From a checkpoint of a small transformer trained on Wikipedia.
Size: width 768, vocabulary 8192.
MLP neurons of a small language model. Each row is named by its layer, matrix (up: input weights) and neuron, and shows model dimensions 480-671. Each number is 500 + 40 x the weight over its row's rms, rounded and kept within 0 to 999. Numbers have three digits each.
After each neuron's rows, "fires after" lists the tokens most often just before its 100 highest values on Wikipedia text that the model never trained on. A number after a token or word is its count.

L5.up3002:513556429460507498528527504522472491457511464409598529541498465544526509540438472519518523505522511440511498473601459486546522504524555492481495483474479493569446505527568493441467471542556371493531468586454484523470529466457518489523470501468489511522543523539483520525515447458517527481511480483499532491452578490511498527542547507562431482509501535483494539542444486462502469496527518496514527442520430470510519550514545510487481436458521530501502478487491482507538513458471578522481480470476503462521440455544522543553502491479455460503495519519523511518476467578498484508
fires after: " |" 30, " and" 8, "," 7, ";" 7, " with" 5, " in" 5

L5.up1597:514536418490407475436533557439470488478554501505479538546464472524506526495486438506528511495578492516427518516480408517465450552406456489504474523513489526486464522503605515524529451542492514527458507455534514481461528474501534488485414526472520492504495477535491521577448496544517482467497488469559492425505531480478594569533484581433444538508471492521486551497422434520459489533573524473476546518543475540508500544524516502484521512582520499509547489446479418485471469511540509593479603485532484518532508497463477510527522565524495552454550541496523541496500451512520501547
fires after: "|" 72, " |" 22

L5.up2145:534576454527509451578524491472522497502536534552561513531549481479552432484518485585551497467521482523513529446513471553401477560516511462522546503492533482465422473490538547513511459491470548432483457477529578464525399489491522439516536507479520481473542512500530458529484475471435526543416434569525499526518518464534531508516472463556461492394573471479420407567517533424521486501403500516440504505545459475510517522469538503408530553471543478493534541514514480455509508485554522499381540440517465509462503605453519480544467494501536503486562489503529513479494522492512505443
fires after: " |" 34, " \"" 9, "-" 7, "\n\n" 6, "|" 5, ":" 5

L5.up199:478538472456528494543545497498526497548468542594473480501505438501547531444510575522522497583460488483532458450469484574448492456475471499461472510506499492549436515541460499557479493488500501521442523508525402506510447493518465464501503502500458479528489513604497533528466540519510535520455426459520595533450457358569434538556453548495480524496503562477527511471571512492484500501479477532520570555484500451482498517522496456457518448514537440515500499538494517436491454480492473511423476480499475420552482477517511446488465517477483529521455500485535431470526546514531555551
fires after: "," 91

L5.up1361:532473384455511524458546452614470531546463481581467494491535536508553413561508510516499483542440579555436456500517569525477551547488497521443511609496464471474523508523501455502398530553511435484493478454575473577427485502460464546395504567449482530496553470578519461458434490531513510473502457531524453447484529500489392533546460526451497448479461512577522506485434539533462527510536467481535578528544553491525520451568564463496531470541471470498466454514497417472514539570519431497454514515483514498472546498476564480467467461456496442490473560542511494432517503496476521474
fires after: "–" 29, " Gu" 12, " the" 6, " Q" 6, " at" 6, " for" 4

L5.up809:530414507472456497477505558500447517503543539567549415547545512547464484443502520442520485474485455494514500460510467552499521492490506523550529482526468573489523540513515492491491463528501486444476536484480483539511506539530515489583431427506435600589549510522466497587520515501537569530508486422487427557450471486410557506566449482439539495566578493435454464487486543539534428515526501490503527450434500521490511510610478453532429566517469578511439415509517428490470478527488477494477506455513532482478486536515484518443532473459533493517523478451465509484500418502512584498
fires after: " |" 60, "," 7, "|" 5, ":" 4

L5.up2054:557507490436525555487450499537511498479490525444547551507404470519515478444536431464458523587488457446462500440426457478507468532537448493499509572512486492553451518507499564511482446484449481453492470605486489508501518480487465519524434418456466501476528551514487518562387536491512449439468484492509510482456537433567513458507471507455472486425544510532534534474607520531478496527481477579571641518508504450479564441550420453528570575529526550492475446494479465458462491468513556456566458480497528483567507529467497521499504518509462532555548584472563451437472500521474481523
fires after: "." 49, "," 8, " |" 4, "%" 4

L5.up877:501442463551480421430505430520484564422527497532503518535440437503529477500504501506463441500531500453503406586536472551470507508494431548530559409455489477513479458518486434522504503527557509421544427495449516409492521484527484483476554563473547490510553489477493502521504440460547446503486588500482490523486463464477410525481487558504475567444425475532459542580501463466522502473535530424436458620502473463483449476514475516502555541509480566513457471483484495429575502472505512465481442521530504419509463490555491513549508554515500549497454533526472495425485457521495535507
fires after: " on" 27, "On" 11, " On" 7, " No" 7, ":" 7, " |" 5

L5.up2688:466414489484517488568484490449440578557536458449546503450551557606545503480397504455529497477490456549478482467496494561552481537535556554565512541501515501468492466429454520520517469512505436487476517474493478511469507504518487506480462447535523529450490495423466522480457422460469563464436536528477509502553532505450496529532411535531517555556479531521465490505570486514470395491468436518480496464513516448601573428535455512485507531573444475509501464447569530521535526516562456550496460460441594512572478557542497492525475507499454487521439540531437469459506453563499414448
fires after: " the" 30, "," 16, "\n\n" 6

L5.up502:437544528579496524520566462499503504494533466531571470469473449541448480612520483505519524439484505534465524422503490499476478471491472516557483458517487555514478508415585481419499527488486472477485487511519517540515563541611517471549447498513488502463543574468427463578504530451540515526438462500454474416493514567506498507534499466512467528497583475421506450458492458545510443458510527512459512513487450436531430538455509496509444395422499607484442438511473476495475476507559488512434465490460560467559439579500497447465490539544520520558509563445500466503546600552550533525
fires after: " |" 24, "|" 13, "-" 10, " +" 6, ":" 4

L5.up1205:452522474546507432496473560520482447459571528538480494495442487538471538551492551480506552540466488528492543507502449458512512469510502548474504504425500503499515557490500502436630472489518474438402435547508485506485584440480499449461495503503541533530553529500463553486507506458564475530468449484476571501468494473548523487546559504557523540569492530465470494517432475525508493554434446511530526573473430484533575509463522477462467511465525538534468579474528451502486529504411426486505491529486514457505483472474489516518551492480526484590509533556503556475513544443470492493
fires after: "\n" 40, "\n\n" 12

L5.up2796:496501455522496457451492438484536551546469534463492522464491479560505441414518516464493572542450468463570470495462480542527539423524547438484580511501491476468415525471518540491512566487500459465487493498486541483496481516522482550519476498487457469565529624494401474509519424550515529458533505479529453484497580533501506531499457513462519462510457554507505569458523478469504509501564398509479418474450511494446483520491506482472460447554519479504471504451579435485512450491422479510461511539520593509544543512521511454496434451504550489570523419475459514531520509497578584489
fires after: "|" 31, " |" 20, " the" 12, " on" 4

L5.up1267:508490443499476458406443463496416491505548525534435576458494527512526449453456478521491517446562463473535526496497522471515558507481521506544460503493544495451545543407534529496448462504495435430493523442488465522473497425489474502566467483596489466491510508577541511616526532503437527454501458435489467508494458494543521508513453538465478450460443576500508479515471402510464507507496497496482452470552480461561535576543520537483521498485474503523505429429495482517518496443459502508513473505517544529480531515458491494503487534615518578410513547495474507492494480562480437473
fires after: " |" 45, " of" 9, "," 6, "." 5, "-" 4

L5.up1831:425478491479588483581474519499551513438483512499521456539532509525560491531508575517482602508562478492517462527483516514483427501542488538503491478515512475533477541491434535498528472435503539503488542517517503419404456484445509485528547495513410440500541528506467547546424439515461542548428471473491540502465509456515529492525526485456438428543471464428524477472512533513474531462506501415551529504499527479477549553512524486468513526534489532539468487456493561487553576535476471472516496517479460530465473457585505456494558419526475601526506470522444491440479530493521518563
fires after: "," 30, " and" 12, ")" 5, " which" 4

L5.up1600:497427544472504507530497537474469455517539503549536436500465496448449584432518567526433466498425526476482499502531485440559495487494502498462464469530517415469524485466563528524521524540503503459536467540522526478458406442427481499559486526504542430502479449388530520430455481414493480493482489517557479542486514423399452494469474512428486533506485467524526555495547466505526476524521535497530471495472542497527517508546459505510544512617560573540478422460503536459395442451472518442484474496547556434527492542558578551527559523499496471557449500537496527534531491496474548444
fires after: "." 29, "\n\n" 18, "\n" 6, "i" 5, " M" 4

L5.up2729:534424482483495479487484499502437541483490528503464496538484453468501477548525499507491532549460504542535475543561438581435427483504541480521463461508443474459458523527510460509495495488446495503521418496445476550531450520406511533486511514491480536511498471572483502433508565564487462460489544471529515487481535537477560490514502511521538493435485434400462447500496547494456455459512482441513521533536464472583512549517469542387522513517478567490500470501510545529474470524557484601499427502525502464537519469519566424491526554509488457470428545496544569485425505498529509494
fires after: " the" 54, " in" 10, " The" 4

L5.up2521:536512410458505408487405491422465522546503476480522538506518431520556514475530520486516512552483460439449450526482549520471519478543510492520443500516537450493511499490499484492489437530456465529469504508508540552461499499486439585596529453419548485460502463463541586560428456543521495517488566553502525509453460461447493471471577427488426384560546498570558495492530532586527472448543529513521544523489505532507495509523426530513521539506485601509482455606523466443526506519555528434469479528512476473532447549521476449495478506472429516563529532514497488495538444480475526485
fires after: "," 37, "." 9, "\n\n" 6, " (" 5, " at" 4

L5.up1190:486481463456595497530474430497568502488502544485542561510477442528419441461407458474508515458495518494515432504500513478385424513510488472469482526522551451528579503478456426455500509523466446492435553513501529562470475487472507484498435542445543496485497570569507579558495550492531488444514487458526554420486488536480428531488459484494465508552514525576469485436516476530512494514454584549571515484429496536483429531512509577453481492512566490534517447541486521502486492553543486488490581536517511449447491535522614541564532460450571541526409568470463449479452487456558506485
fires after: "," 38, " of" 10, "–" 4, " the" 4

L5.up1573:489480575568486546523533574610478488426533512528453468491561506591467518410447557468527483492452421536475528497528451542478612603504513492518503460506523467534517459556468522531505445573520464509435442528472554507491534476494458527498448531500504550518470470448457590559462468566529594456458437505501538516459526468536516575522531469455524497526551560487445551570409525514476470530504543494513472569524472579515474505541459445422549490543515466505545543538524487481418470463498503526445549500519461495551513517462538484530513501514514483413490476514498512496503507492534542503
fires after: " on" 26, " |" 13, ":" 10, "\n" 9, " at" 7, "|" 6

L5.up988:425536510509538449513577512533578478488494525434464452573516384463487527524540483457444470524479526537480495531577475539524482524548488522496580452459543520508493541464480559500532535520567454508460540552482478537487446440465535502521536508456450440542504475471499504516414477581544521506447443549486493480480526464476506526530509550470554471544525499567538507483531554476461423485513429524583555502497559506477452439502488485541484491444458538378574492461469504468514546490527467478507513554484507536470504405474526445510504471470434463521440525528498518550521466601444539568
fires after: " on" 37, "On" 10, " On" 6, ":" 6, " of" 5, " the" 5

L5.up2303:543474438430510542552518541509505492516502519517556503494508530483552453486496536459558489497532499447522476514539552534409488475535528434559532485524499495532492565479531494477555575480470511468521462490479511521468441488469441472488412500469440474453507545523469505490480504453496643489445527512560453442474474549532517508461532498485456435542536572486468514507578497532500508494473502471449633465509502511569473530482515575529505523502446559502530521519549533431534449473512526512473482527448538438523532560459470511539515460481516516535475488497532495454587480520452542463
fires after: "," 44, " |" 24, "." 18, ":" 10

L5.up1355:535460469473474452488543515504462533489602477509575477436506555485491561580526477487484417519521484517473555496451481497505477497454541517482509516503478541494464560500528518519549498490475502477442427519487495544494471541559563517496474536487546563487486526490477529509481508586501555557538524533530494466474543503474489508524495540452484423451458515473478468591524478523466497524510526439533507523508467558512516527519460497541448462512512452464471474547504463473472532420509479444481468572542469455530493554505551477527525549533543478512503504476498541416443524512434545571
fires after: "|" 29, "\n" 23, " |" 14, ":" 7

L5.up2192:468529460457501437485541506569573507497536517485494532481507503547504519559554477469511452499546491529495484469384518480482585468452474532508564411495509502427440468459504426424480542523508521455443525508487528464458499511427515497608550449434490530469505482490528504481446558533457501509561510464469519484503554488528488546490517490545421567470436532527499519555533475513540513512507442462583454495471450499528525476496557526470501547514534458441497485498494429445476537461476546484543498486503489500460479498589475534462578485476407543592476463442523495520538471485533484538
fires after: "," 29, "–" 10, " National" 6, " Air" 5, " of" 4

L5.up1926:490515511478493489539486523585533451517598602504529511546511498477550448524475490516523510545493544477465582552550479574525521503522476462459495425499487460460500500513497516432521459508501537544497528461481481481463577531525474456485482526484499477525570522488502533518462518523507473486484550567432526499472456543522549518463515532422474457432499528577477485490530569496449420467543436518560500551476522532541470548477467534536387471524521421534582468466459517534514534490565517576539451491464556461494519515540545488475575470479489538445588477508527541450520563527531496521
fires after: "." 30, " |" 12, ":" 9, " 100" 8, " No" 4

L5.up268:541531483439509491512455535485432474541521512479536547491466427449544474504501529451464534422533555478565493561489447463473466430522471602520488382466548450470540459542442475520560497502478517565501531545557493554498523403461496520540487536454499524488512499551463495515475485636499523515508544454527535475452499491467513520485459483460462472480549508494523531483505485449489565511479539435531459465474528520544529549535453531477519517521512447458525494521506587404505523523538497513520435464440448437469496564516494456453488475464591500452510532503515524494508456527501496468
fires after: "," 19, "." 19, " the" 14

L5.up3020:451520479504402492554607500541513541502487458471519480462436513453507447502508462505515533461469505501523439455518499547515548517507514537495533450510445529518502460523459526496495486488483422448457541492535436507525455497498481507482482490432454538540528444508510532570488478480568482449563495464498373472461476446511505494540512532534441496519465511444457480520572435541496538523561507473495409495527492495460459526435505463465542614562456555457437475412516510477528518523486462552558470476539520471441498485455537519546429475478519511485508523524530464553535559518479507492
fires after: " |" 31, "\n" 19, ":" 4

L5.up1423:495532491527466497466501500529484522499484496497492535518415527490563625507542511520533527535531590555466478496502496502475503557528523562530486446440468489474472458529521463545558508439505448435483449433486560513515513446501479576492534568489519565504538416544466523529453515514537534532533484529510516510455534534426553491485515546481440532431450542490538512475503518502479559552519451525479459545452490389490496552525471465507499503563557585405537459503478541512527460529492529534517455481505503518520521443441503549400529487454438532485460483523604497484534473424522496475
fires after: "." 23, ":" 16, "\n" 9, "," 6, " (" 4, "\"" 4

L5.up2593:494432605453487484519499616523464588424436580506491483471553446535541483552562549524468546406551505539395504508474526553545487410511511495473471498407480489507558501500492439476477479529499501492510466453474512573525511480510485514495482531557479510474558508483522535533456483489470580543525490482484546423419421437490516500500521489561502514454488463454456513497444482482505475533584431486492478481505490531456453488499510494535573409488478526514500538487478554477534522572529528516508464558479490549515563561576481516521467550481483528511495559493543528511519558437465551468
fires after: "." 23, "," 19, " \"" 6, " the" 6, ";" 4, " in" 4